From a checkpoint of a small transformer trained on Wikipedia: RMSNorm before and after each block, tied embeddings.
MLP neurons of a small language model. Each row is named by its layer, matrix (gate and up: input weights) and neuron, and shows model dimensions 160-287. Each number is 200 + 40 x the weight over its row's rms, rounded and kept within 0 to 999. A neuron's up and down rows have the sign that makes its largest values positive.
After each neuron's rows, "fires after" lists the tokens most often just before its 100 highest values on Wikipedia text that the model never trained on.

L3.gate14,139,146,195,184,182,181,208,183,241,172,186,181,202,256,203,210,218,188,188,240,219,223,183,186,255,177,166,186,240,214,246,221,239,178,155,193,210,165,231,269,179,155,167,304,236,128,235,235,202,255,270,219,195,170,265,224,207,221,212,187,219,218,205,204,219,183,204,235,182,175,178,198,231,197,136,216,228,161,165,310,163,187,231,177,166,140,213,254,258,182,167,197,194,224,196,213,268,221,210,125,214,195,196,179,218,254,247,179,298,196,208,187,187,188,176,261,139,168,186,209,170,205,169,241,163,189,205,236
L3.up14,226,163,145,187,184,123,150,222,215,188,215,124,228,210,207,148,179,202,150,162,236,165,184,281,194,177,177,190,310,213,211,259,278,239,216,120,180,206,108,232,131,182,185,140,187,227,159,300,199,199,197,262,181,217,181,243,196,194,235,199,234,175,190,125,141,218,229,214,270,206,153,268,146,175,207,232,180,146,234,214,226,203,246,149,231,132,200,188,259,158,255,224,201,227,216,231,204,294,201,141,219,248,188,194,214,229,168,101,203,159,208,220,169,178,169,181,112,190,185,291,193,157,178,213,245,190,154,253
fires after: " ", " in", " 15", " In"

L2.gate1015,237,174,162,158,163,170,215,146,149,158,164,96,217,240,279,169,183,171,180,163,173,191,218,194,211,170,200,178,239,152,231,208,241,278,228,59,251,159,200,224,246,165,237,192,268,182,194,213,241,186,169,159,207,183,239,244,216,202,211,233,264,153,124,189,198,167,227,194,216,219,211,199,203,267,227,198,170,204,189,186,170,210,242,198,203,186,234,278,187,202,158,268,287,203,211,97,213,163,213,196,181,194,162,245,201,250,216,157,151,172,162,244,193,116,212,141,266,195,212,217,204,162,157,196,235,138,174,204
L2.up1015,258,242,211,156,170,190,162,178,175,238,216,177,214,206,209,245,185,186,194,207,147,187,292,144,231,174,168,194,196,153,255,171,191,214,218,196,221,230,208,154,280,209,237,210,242,175,164,201,151,204,279,193,209,137,231,187,99,191,231,182,244,179,144,231,155,253,248,207,242,110,240,219,224,227,170,276,194,247,238,207,215,248,232,197,191,217,226,238,167,204,214,199,147,261,194,128,201,193,211,191,134,211,175,191,193,168,173,133,161,217,182,210,154,218,183,239,214,183,181,188,255,147,218,161,244,156,187,167
fires after: ".", "==", "-", "\n", " in"

L2.gate749,198,231,192,264,205,235,152,181,207,168,228,155,200,206,248,174,280,239,181,178,159,171,161,258,221,217,146,218,239,183,226,175,182,233,255,231,209,175,266,166,187,242,193,179,187,155,204,194,269,188,133,219,263,176,287,185,190,168,247,244,159,221,168,158,190,248,220,136,178,183,155,195,195,200,229,235,191,171,216,279,168,231,166,214,188,206,172,159,270,257,243,214,197,163,235,209,183,255,164,231,217,243,63,242,213,177,163,230,222,214,200,207,229,153,147,273,186,168,236,258,282,175,187,265,122,220,217,186
L2.up749,210,261,149,210,176,163,199,101,193,208,276,174,240,206,268,266,176,247,248,147,227,273,242,307,174,170,217,207,175,223,188,163,220,156,285,109,167,225,169,269,157,215,195,135,226,248,194,240,238,156,182,182,187,191,173,237,160,105,168,164,211,151,213,142,231,252,187,203,282,184,158,140,176,142,204,221,269,203,185,170,109,216,268,152,211,120,302,173,208,208,181,185,193,287,167,200,200,221,227,219,248,215,157,223,223,198,222,189,208,168,264,159,168,195,141,274,121,251,143,243,183,172,164,216,117,191,184,213
fires after: " in", "In", " In", " during"

L7.gate39,231,230,241,229,236,293,223,58,221,175,227,144,251,234,183,161,246,191,127,199,154,225,179,154,265,236,176,300,234,151,165,216,151,236,191,110,219,154,260,177,237,124,224,238,189,174,151,127,211,207,185,191,173,167,236,216,145,188,214,126,183,172,159,272,235,171,261,166,138,137,209,170,195,253,249,238,201,255,204,163,225,230,224,160,178,172,267,150,167,247,167,202,156,222,242,157,196,154,129,232,230,253,281,243,195,233,275,162,245,186,198,170,176,168,215,191,187,164,187,175,156,250,227,142,220,187,184,167
L7.up39,145,226,225,242,256,184,180,249,134,259,251,239,224,228,185,209,245,185,183,236,246,180,234,248,228,208,230,178,197,177,216,212,213,216,242,137,193,195,159,224,116,215,259,272,104,144,160,213,269,198,143,219,164,227,176,250,195,233,211,202,200,193,169,301,208,193,199,187,146,233,239,204,174,179,210,155,213,172,183,151,208,205,112,178,174,194,242,205,175,180,160,166,235,182,251,148,189,223,180,233,250,191,266,207,238,169,241,230,191,146,186,193,155,161,212,203,268,217,198,169,167,201,209,208,249,157,225,245
fires after: " |", "|", " 1", " 2", ";"

L2.gate517,176,266,184,160,158,113,221,240,180,279,245,236,245,200,207,238,144,179,234,174,200,175,195,206,190,305,78,168,175,184,178,168,269,224,205,267,196,141,231,219,229,234,250,147,246,171,139,258,194,178,180,172,200,167,178,172,264,200,257,148,271,178,172,233,155,143,205,231,278,239,152,174,252,186,178,156,216,202,221,182,156,178,177,150,271,193,287,215,159,187,214,184,238,257,197,131,144,180,282,178,228,193,220,176,125,196,275,162,177,210,193,201,222,121,198,146,130,221,213,282,249,247,174,251,233,214,276,192
L2.up517,193,126,156,148,179,204,203,180,195,197,206,237,188,146,184,190,235,231,195,218,237,221,196,154,228,215,228,198,211,252,147,187,153,217,167,185,174,223,212,249,273,203,197,162,176,164,183,259,183,212,106,121,250,141,149,258,165,208,241,267,197,272,249,161,171,230,271,165,115,154,221,175,201,198,181,178,208,250,232,207,245,184,241,194,276,193,199,187,249,220,192,228,206,173,160,212,219,233,165,169,193,186,119,177,160,111,158,215,208,196,164,86,180,237,183,207,119,161,208,207,237,228,222,157,157,210,272,240
fires after: " in", " as", " was", " As", " of", " is"

L3.gate821,178,152,197,152,174,202,242,275,173,205,240,204,249,229,204,160,141,200,138,209,282,180,207,185,136,250,181,179,211,209,268,253,170,297,216,260,201,237,248,185,247,142,223,204,249,174,169,246,253,140,163,188,260,196,217,240,176,193,269,144,237,218,216,239,225,172,229,284,240,206,224,170,204,210,173,145,256,137,212,261,180,223,216,160,296,206,225,151,274,211,122,300,224,192,246,207,193,88,105,167,193,170,152,174,139,178,169,243,114,168,209,176,192,170,204,219,211,209,206,265,249,181,200,188,241,168,194,239
L3.up821,219,184,199,166,210,241,198,134,163,267,230,212,204,182,180,266,192,226,194,197,157,142,239,189,184,130,255,204,250,183,235,233,152,206,265,121,206,250,213,235,151,215,164,237,188,157,177,189,161,170,242,193,266,212,134,134,114,202,188,188,220,240,194,206,272,144,166,144,204,167,282,287,176,259,180,175,148,274,277,103,174,238,222,185,202,124,206,214,181,204,203,228,197,204,258,165,168,196,239,164,251,216,229,199,188,180,136,265,270,139,171,152,190,181,143,250,118,147,209,176,201,198,199,219,252,218,198,249
fires after: " to", " in", "."

L5.gate471,190,160,130,203,208,210,201,186,175,161,207,253,262,214,173,166,208,217,180,212,141,242,170,171,180,150,167,150,216,144,186,204,152,216,173,162,191,224,171,250,210,216,144,153,220,212,189,134,171,161,186,222,278,255,200,286,146,169,207,216,204,144,191,254,162,296,124,202,247,235,187,205,196,247,165,218,143,146,176,133,191,198,202,255,123,210,206,245,210,180,249,282,160,193,200,124,202,246,106,139,213,256,198,290,153,187,176,237,187,161,280,106,186,197,200,254,277,207,172,231,214,197,236,212,203,226,130,198
L5.up471,170,129,158,183,199,151,209,108,244,283,178,238,256,185,214,156,219,262,236,281,174,158,205,272,198,221,285,254,196,212,198,171,210,282,193,140,241,229,214,194,160,153,275,275,129,115,198,183,242,173,175,152,204,114,171,166,136,155,178,168,248,194,256,206,181,206,246,220,186,232,240,220,155,192,230,168,163,247,215,254,190,193,133,239,126,245,221,258,174,148,174,166,225,247,248,141,206,169,244,190,232,200,268,184,228,176,225,254,282,212,198,129,166,213,255,192,209,249,168,196,162,182,221,181,256,186,184,174
fires after: " |", "|"

L3.gate989,152,130,231,256,114,205,108,144,203,217,190,119,176,141,213,219,223,198,160,108,215,154,242,216,177,266,186,217,193,220,164,209,138,212,226,179,227,189,223,248,152,170,173,263,168,187,225,211,188,210,184,164,221,177,194,196,212,208,177,183,229,204,202,178,194,256,149,238,156,230,179,183,186,136,279,244,172,224,247,239,158,224,206,168,278,195,258,251,222,190,196,214,200,229,203,212,208,298,209,211,249,146,235,167,134,255,216,245,213,257,182,143,130,152,130,226,167,257,158,260,207,80,165,207,197,251,178,234
L3.up989,220,168,167,214,184,223,190,185,255,251,208,152,256,114,172,174,200,179,204,195,163,250,243,237,213,215,208,264,190,231,228,133,204,126,184,226,147,240,255,246,145,169,123,244,157,140,180,251,222,241,198,249,124,125,239,204,214,193,163,273,243,194,236,223,143,218,216,237,209,171,191,150,189,159,254,217,223,193,146,232,193,218,218,171,186,262,193,168,195,195,234,267,230,198,209,182,185,212,260,172,238,188,215,193,113,195,188,141,186,216,116,208,168,192,219,260,113,233,176,310,188,150,183,235,212,233,243,311
fires after: " in", " June", " caus", " on", "On", " In"

L7.gate875,187,192,192,138,198,174,153,249,139,269,136,172,207,244,205,261,170,232,234,219,236,231,234,172,273,296,198,156,198,133,146,188,189,170,225,200,125,190,192,241,204,137,227,301,179,212,266,233,142,159,202,218,212,208,213,171,166,246,246,192,234,215,162,252,199,174,188,234,190,172,146,233,183,241,236,150,278,169,257,222,125,188,177,193,235,199,141,178,229,162,223,170,174,219,247,251,199,187,135,254,191,147,243,169,186,200,207,267,132,227,234,176,192,68,171,224,246,231,194,189,137,235,165,173,265,275,189,238
L7.up875,250,193,174,235,193,217,231,286,215,188,269,222,222,274,278,197,186,234,203,188,147,118,205,289,156,196,184,146,156,164,149,177,191,176,262,222,209,182,256,210,218,240,286,257,201,135,231,201,152,214,290,161,200,221,223,192,173,222,224,255,179,199,243,193,245,191,249,224,206,224,271,223,205,234,225,176,195,241,188,202,145,210,143,188,183,202,197,196,141,166,159,200,151,233,168,161,228,199,173,146,239,214,175,237,193,290,188,270,213,193,228,232,152,257,134,195,126,166,225,121,245,219,166,193,226,281,203,216
fires after: " |", " (", " of", " to"

L4.gate780,189,196,166,161,211,209,148,213,183,218,217,223,166,189,179,169,218,206,124,171,198,192,205,190,263,171,180,189,193,231,248,243,221,218,223,192,209,175,214,174,218,151,154,123,247,210,287,246,213,341,184,146,210,203,204,187,181,212,194,218,228,253,242,191,199,204,148,220,199,124,275,125,201,189,271,188,160,235,114,149,219,236,149,242,176,151,175,236,241,221,245,240,168,201,224,228,190,156,205,221,238,202,199,199,219,231,183,135,200,132,196,190,202,220,177,105,228,282,138,177,267,150,259,265,207,260,174,325
L4.up780,180,283,213,158,230,258,183,198,143,188,170,201,201,195,202,197,216,204,151,180,230,149,235,154,180,223,212,173,201,177,214,140,243,214,193,193,124,158,215,215,223,226,199,250,263,253,199,213,83,271,134,239,216,182,151,240,114,153,239,153,184,253,228,181,255,210,153,204,218,99,281,169,180,164,238,146,220,195,172,147,178,215,193,213,198,138,169,134,225,170,173,206,92,244,183,194,191,217,194,224,199,182,177,212,217,190,192,201,211,187,217,228,204,270,177,209,168,249,109,163,216,168,226,232,165,270,213,260
fires after: " |", ";", " February"

L5.gate880,169,245,182,114,189,265,197,228,220,108,270,196,237,184,281,298,234,229,147,232,217,140,256,269,239,114,240,165,188,146,202,249,223,171,191,206,179,192,233,194,208,158,160,194,238,160,185,207,179,216,175,212,263,173,222,180,183,200,187,215,201,158,227,184,226,140,141,261,131,148,207,221,166,176,233,276,258,181,167,192,256,201,227,172,240,177,213,247,258,179,182,195,193,177,268,221,238,293,248,221,260,208,250,209,194,175,102,220,239,180,187,199,235,141,181,143,153,136,129,250,231,135,243,183,163,214,163,158
L5.up880,188,271,126,137,193,183,167,248,187,154,246,194,151,298,181,302,219,179,180,182,215,204,200,160,216,194,229,136,193,237,291,148,227,146,111,204,119,191,216,176,286,195,232,219,244,245,182,169,179,195,167,185,227,237,88,247,115,242,201,211,206,163,170,217,223,127,168,178,198,168,204,214,285,200,195,260,306,154,233,230,213,226,200,207,173,236,217,179,180,198,198,201,256,256,179,159,267,188,279,235,198,183,166,228,168,235,120,172,195,243,140,192,176,117,187,183,167,196,158,234,177,219,235,208,186,256,183,165
fires after: " |", ",", " in", ";", "."

L4.gate1019,203,215,161,208,190,231,232,224,205,162,267,218,165,213,144,196,226,214,161,267,195,183,172,174,270,190,232,258,172,213,218,190,216,209,185,205,104,192,180,141,134,89,221,147,227,159,181,223,197,248,144,166,233,191,182,281,144,79,172,176,178,172,216,224,185,245,107,141,208,194,321,144,214,258,245,203,209,222,256,222,156,213,258,174,214,251,169,190,240,219,138,206,187,250,201,138,127,135,189,165,152,211,203,203,204,206,165,188,160,200,160,185,197,163,164,186,159,148,147,183,224,244,181,188,134,182,161,180
L4.up1019,178,184,194,213,95,195,170,150,211,144,116,192,120,179,172,245,152,193,161,255,223,224,164,182,242,230,230,197,264,190,231,105,232,157,177,212,202,211,210,147,200,193,169,196,191,176,219,197,229,204,142,185,223,182,117,200,191,136,202,153,204,181,201,211,222,244,186,224,231,205,217,201,245,138,205,182,253,250,177,194,302,101,203,202,252,172,237,119,198,181,184,188,259,217,224,162,253,156,191,224,230,220,209,200,149,231,145,165,220,192,237,177,219,155,190,246,150,133,252,247,219,154,183,202,252,229,198,201
fires after: " |", ";", "|", "obacter", " 4"